Weights of a small transformer language model.
Training: a variant of Adam for these matrices, 9336 steps.
MLP neurons of a small language model. Each row is named by its layer, matrix (up: input weights) and neuron, and shows model dimensions 128-255. Each number is 128 + 32 x the weight over its row's rms, rounded and kept within 0 to 255.
A block is one neuron, or neurons of one layer that tend to fire together. After each block is what it responds to, as a language model described it from the Wikipedia text at the highest values.

L12.up1146 [173 132 149 124 149  86  91 149  43 133 113  64 127  76 151  96 133 111 125 102 148  93 131 197 120 161  94  85 153 108 129 132  42 102 115  84 106 138 133 132 119 155 160 110 126 133 176 130 133 159  48 185 180 131 135 128  92  61 169 132 129 123 123 127 152  71 101 177 138 107 115  91 120  97 143 125  63 162 114 165  69 131 192 143 142 128 124 111 126 147 143 210 141 210 158 126  92 129 180 103  83 165 151 111 139 125 113 162 195 110 105 148 136 144 131 145 116 166 134 106 105 110 104 110  97 122 118 140]
Description: Mid-phrase continuation points

L13.up31 [ 81 158 175 151  74 119  65 120 117 150 113 156 177 147 143 175 122  93   8 109 126 148 139  96  85 166 104 149  83 115 167 157  93 110 166 132 129 174  88 156  31 103 120 162 134  93 194 121 121 130 119 116 150 147 142 134  57 154 165 163 142  85 163 139 150 111 165 106  94  70 122 161 145 142 112 186 141 156 141 155 138  93 175 156 125 169 177  62  34 141 119 104 155 166 180 187 112 155 142 126 146  91 119 133 171 133 121 127 174 158 125 127 109 115 148 121  74 120  86  68 103 136  82 180  96 129  94 151]
L13.up477 [156  95 100 154 139 106  46 109 104 121 129 150 188 127 157  68 156  90 119  97 118 104 133 156 124 194 133 165 103 134 177 103 161 129 131  78 116 162 133 188  83  81 115 148 124 133 206 110 177 108  98 169 115 149 145  93 121 142 137 141 115 164 157 166 153 135 105 155 118  82 154 145 150 196 114 217 152 132 123 133  99 124 151 152 117 149 154 135 113 152 114 127 148 138 175  70  87 184 167 137  91 106 143 154 119  76 176 138 165  98 160 127  99 148 180 160 127 125 158 103 137  79 104 151 117 123  90 131]
L13.up1163 [107 148 109 115  38  91 111  67 142  82  88 155 110  74 155 189 112 194 100 135  93 146 135 180  68  93 117 174 143  62 160 131 156 142 118 114 144 109 100 151  66 143 177 104 107  62 148  82  84 127 109 179 119 158 122 153 115 121 100 119 222 139 147 127 132 180 139 145 106 129  94 101 116  92 156 134 103 123  75 140  69  89 122 134 132 147  92 107 104 126 137 165 136 157 149 119  92 133 124 145 163 137 133  70 134 162 167 193 167 181 115 113 124 141 154 123 135 102 141  91 133 157  49 123 127 114 152  92]
L13.up1384 [118 136 163 103  52 127 116 115  81 126  87 197 107 100 126 138 184 216 127 160 126 168 112 155 119 195 180 128 191 162 119 119 104 207  86 124 119 117 122 166 125 152 138 149 157 169 122 112 160  98 114 144 139  97 120 120  87 151 131 116 130 144 179 158 147 106 159  33  65 117 140 107 139 173 129 131 131 102 141 130 120 139 135 121 120 124  75  60 117  49 133 196 160 124 155 139 140 181 183 106 165 154 134 107 137 144 152 109 158 185 132 116 132  73 153  84 104 144 131  91 158 114  83 108  66  74  91  89]
Description: Mid-phrase function words

L9.up11 [198 112 131 117 134  82 128 164 116 119 133 163  79 162 134 160 191 133  84  63  78 163 119  38 190 159 143 200 143 105 149 169 203 128 124 119 133 130 146 146 153 147 145 123 123  98 110  87 145  97  56 117 127 116 222  74  97  63 124 130  98  93 138 102 118 122 126  78  71 164 125 108 124 126 143 130 102 125  79 147  91 111 132 139  92 124 109 103 104  93 108 110 154 126  84 166 103 189 174  92 136 147 115  92 143 121 127 111 149 176 126 141 187 116  80 169  83 125 127  90 125  65  87 121 138 142 111 140]
L9.up737 [131 119 128 133 186 148 145 154  65 149 152 146 122 172 100  93 127  99 108 142 167 164 128 119 131 166 117 110 173 151 122 135 129 136  74 141 119 129 128 151 170 140 134 112 160  85 103 136 154 139 127 148 130 126 114 124  90 137  69 131 138 104 147  85 152  87 122 189  77 193 189 106 170  63 209  99  79  60  35  68  93  96  75  77 181 183 106  99 170 119 123 120 146 155 187 139 133 125 168 155 173 149  95 156 137 124  91  72 182 161 112 178 133 187  82  79 150  40 113  71 123 110 124 124 169 116  87 145]
L9.up1132 [127 108 115 145 134 124 107 135  86 190 128 157  86 130 129 122 160  98  89 112 131 152 112 111 162 108 112 147 172 150  50 122  67 151 105 117 170 152 107 141 113 114 164 177 125 170 156 166 150  87  88 201 161 175 153  76 116  47 132  96 102 151 164  82 112 134 159 123  83 117 109 126 128 138 191 143  80 147  47 118 122 128 154 123 158 119 101  93  97  99 105 128 115 110  87 133 139 230 152 107 122 104 129  82 129 139 137 173 134 178 110 148 145 179 119 147 101 157 138  97 144 105 157 143 126 145  86  66]
L9.up1357 [161 177 148 139 114 130 100 110 129 128 226 131 132 151 110  92 124 114 134 146 111 153 156  92 122  98 124 139 117 124 134 134 157 145 107 141 131 165 124 132 110  87 134 140 118  97 126 148 103 105  86 117 167  99 157  66  86 138 161 145  87 107 166 137 134 165 153 118  90 134 184 134 151  80 168 145 110 158 151 123 127 117 124 131 106 172 105 122 141 130  93 117 178 108  72 194 127  85 110 130  86 114 138 138 103  98 154 114 167 128 132 110  94 135 155 135 112 102 120  99 127 143 124 157 186  97 128 120]
Description: Relational prepositions after nouns

L12.up922 [151 128 158 214 112 159 116 155 165 180 141  91 160 144 139 110 138  88 153 206 185 143 103 107 153 150 112 153 147 142 121 148  76 135 123 121 163 184 119 120 160 117 129 120  83 110 175 195 148 136  92  73 119  81 163 120 110 147  92 204  90 102  95  94 157 182 132  80  83  40  99 121  98 159 161 140  96 149 116 131 188 137 113 103 162 137 117  84 159  82 136 110 146 118 100  90 137 108 142 117 143 119 118 128 111 170 108 153 130 121 123 120 133 129 130 100 141  93  52 153 213 103 148 175  74 164  98  51]
Description: Name-internal subword pieces

L13.up32 [ 88 100 100 112 100 101 136  78  98 129 119 173 130 180 116 157 152 114  96 135  95 175 141 158 138 176 100 116 182 111 100 157  79 144 141 111 164 100 106  75 103 149 143 145 187 120 127 127 105 148  70  98 137 120 128 129  99 142 116 112 136 111  80  91  89 182 160  71 136 123  56 140 154 174 118 114  86 178 118 185 149 110 135 161 126  79 117  79 105 111 138 129 178 156  73 161 116 116 113 169 122  91 117  84 129 107 101 109 174 108 205 172 110  99  90 140 155 138 165  94 119 182 184 182 132 110 109 114]
L13.up168 [ 90  88 150 167 146  87  97 122 101 127 136 101 145 134 144 115 105 102  75 135 148 131 113 103 114 135 127 181  84 150 126  85  65 139 137  62 100 135 116 154 167 141 174 193  90 143 115 163  90 167 116 108  98 116 148 120  96  94  64  95 110 163  92 122 105 148 175 119 123 143 149 149 106 144 178 118 110 169 140 134 147 141 157 109 158 113  91  95 126  96 152 129 130 133 111 175 140 144  89  73  86 138 111 146 117 125 116 141 149 114 178 196 127 188 114 107 139 110 118 124 128 134 209  72 143 135 118  65]
L13.up403 [ 95 152 155 135 116  93 136 129 112 146  67 150 204 153 174 152 115  86 171 128 139 163  74 129 148 225 122 160 159 132 156  88  64 255 157  73 188 129 120 132 137 131 126 131 126 119 118 139 137  96 102 145 153 115 168 124 117 132 135 104 108 154  76  89  78 170 139 171 164 120  85 114 175 152 185  93 150  97  96 154 139 109  80 191 170 135  59 106 130 109 138 175 147 109  95  72 137 169 104 142 145 151 163 130 114 159 120 119 139 155 121 182 149 128 124 142 138 101 119  61 152 186 142 130 135 128  41 148]
L13.up849 [128  66 137 173  99 112 117 122 113 108  16 119 134  98 190 108 100  81 127 164 122 103  94  91 124 139 102 138 104 161 103 119 118 106 165  91  49 190 141 140 161 117 136 166 110 132 115 133 115 129  63 179 142 127 168 159  97 122 102 131 159 167  87 129 154 118 117  85 103 121 155 126 118 115 144 173 116 176 146 169 136 138 161 104 136 125  67  94  95 104 130 201 207 149 120 104 145  78 164 106 104 165 172 126 109 186 138  81 128 117  85 144 100 157 133  96  73  99 178 123 193 124 145  91  97 142 126 151]
Description: Surname-final word pieces

L9.up102 [129 142 186 162  73 114 184 136  70  97 166 141 142  98 140  89 172 109 115 124 154 121  66  72  87 229 100 221 131 131 119 183 133 127  92 117 138 147 150 136 132 166 136  90  87 102  93 159 112 135  74 126 166 121 189  57 122 140 105 140 106 144 123 119 135 137 110  85 129 145 148 131 141 149 173 135 130 101 115  86 176 159 144 123 145 133 146 129 157  47  88 159 120 166 138 141 172 100 150 128  75 144 208 131  91 122 149 174  99 159 172 155 103 132 103 132 118  71 112 120 110 107 159 170 162 114 150 101]
L9.up342 [132 156 108 152  45 102  47  86  78  90 114 143 129 160 165  91 181 121  87 132 131 112  84 142 138 182 144 126 143 125 120 170 149 163  85 127 179 127 121 155  94 135 120 149 110  91 139 152  95 148 112 168 142 163 132  76  86 161 146 122  75 124 110 141 176 133 164  84 143  87 133 137 123 139 174  77 170 102 180 168 150 103 147 179 179 113 184 109 131  78  79 141 126 129 140 146 125 135 163 144  70 111 111 142 143 105 137 168 107 151 187 151 116 141 101 152  84  87 108 125 115 127 104 160 134 126 100 147]
L9.up711 [ 97 138  86 113 122 109 154 146 122 109 121 188 111 133 162 101 148 125  74 130 170 170  47 107  94 171 126 116 134 126 154 198  89 151 135  44 141 178 147 121 164 110 116 142 175 124 154 123 120 108  93 170 153 116 188  81  97 125  68 154 101 186 124  86 158 128 150 130 167 137 131 150 151  52 192  72 136 131  81 160 152 138 165 100 134 170 125 120  74 158 126 128 122 138 104 138 101 120 147 161 121 151 181 156 105 180 134 164 123 182 157 115 111 131  65 107 128  89 139 120 104 144 144 177 106 118 151  71]
L9.up1018 [110 117 150 127 109 120  78 120  57 112 107 122 111  99 169 124 112 150 116 136 137 137  63 108 126 154 133 162 162 137 154 141 113 176  94 117 122 159 104 115 135 121 122 138 138  71 129 159 126 120  45 147 166 132 144  67  99 119  60  88 100 133 141  55 150 116 163 112 141 105 132 117 113  93 148 138 115 122 181 147  89 140 122 143 153 118 131 108  86 110 133 120 147 201 122 121 166  75 156 119  66  68 125 121  86 161 131 155 140 110 188 157 102 143 144 116 120  87 126 144 176 196 115 186  91 126 130 117]
Description: Surname-final subword pieces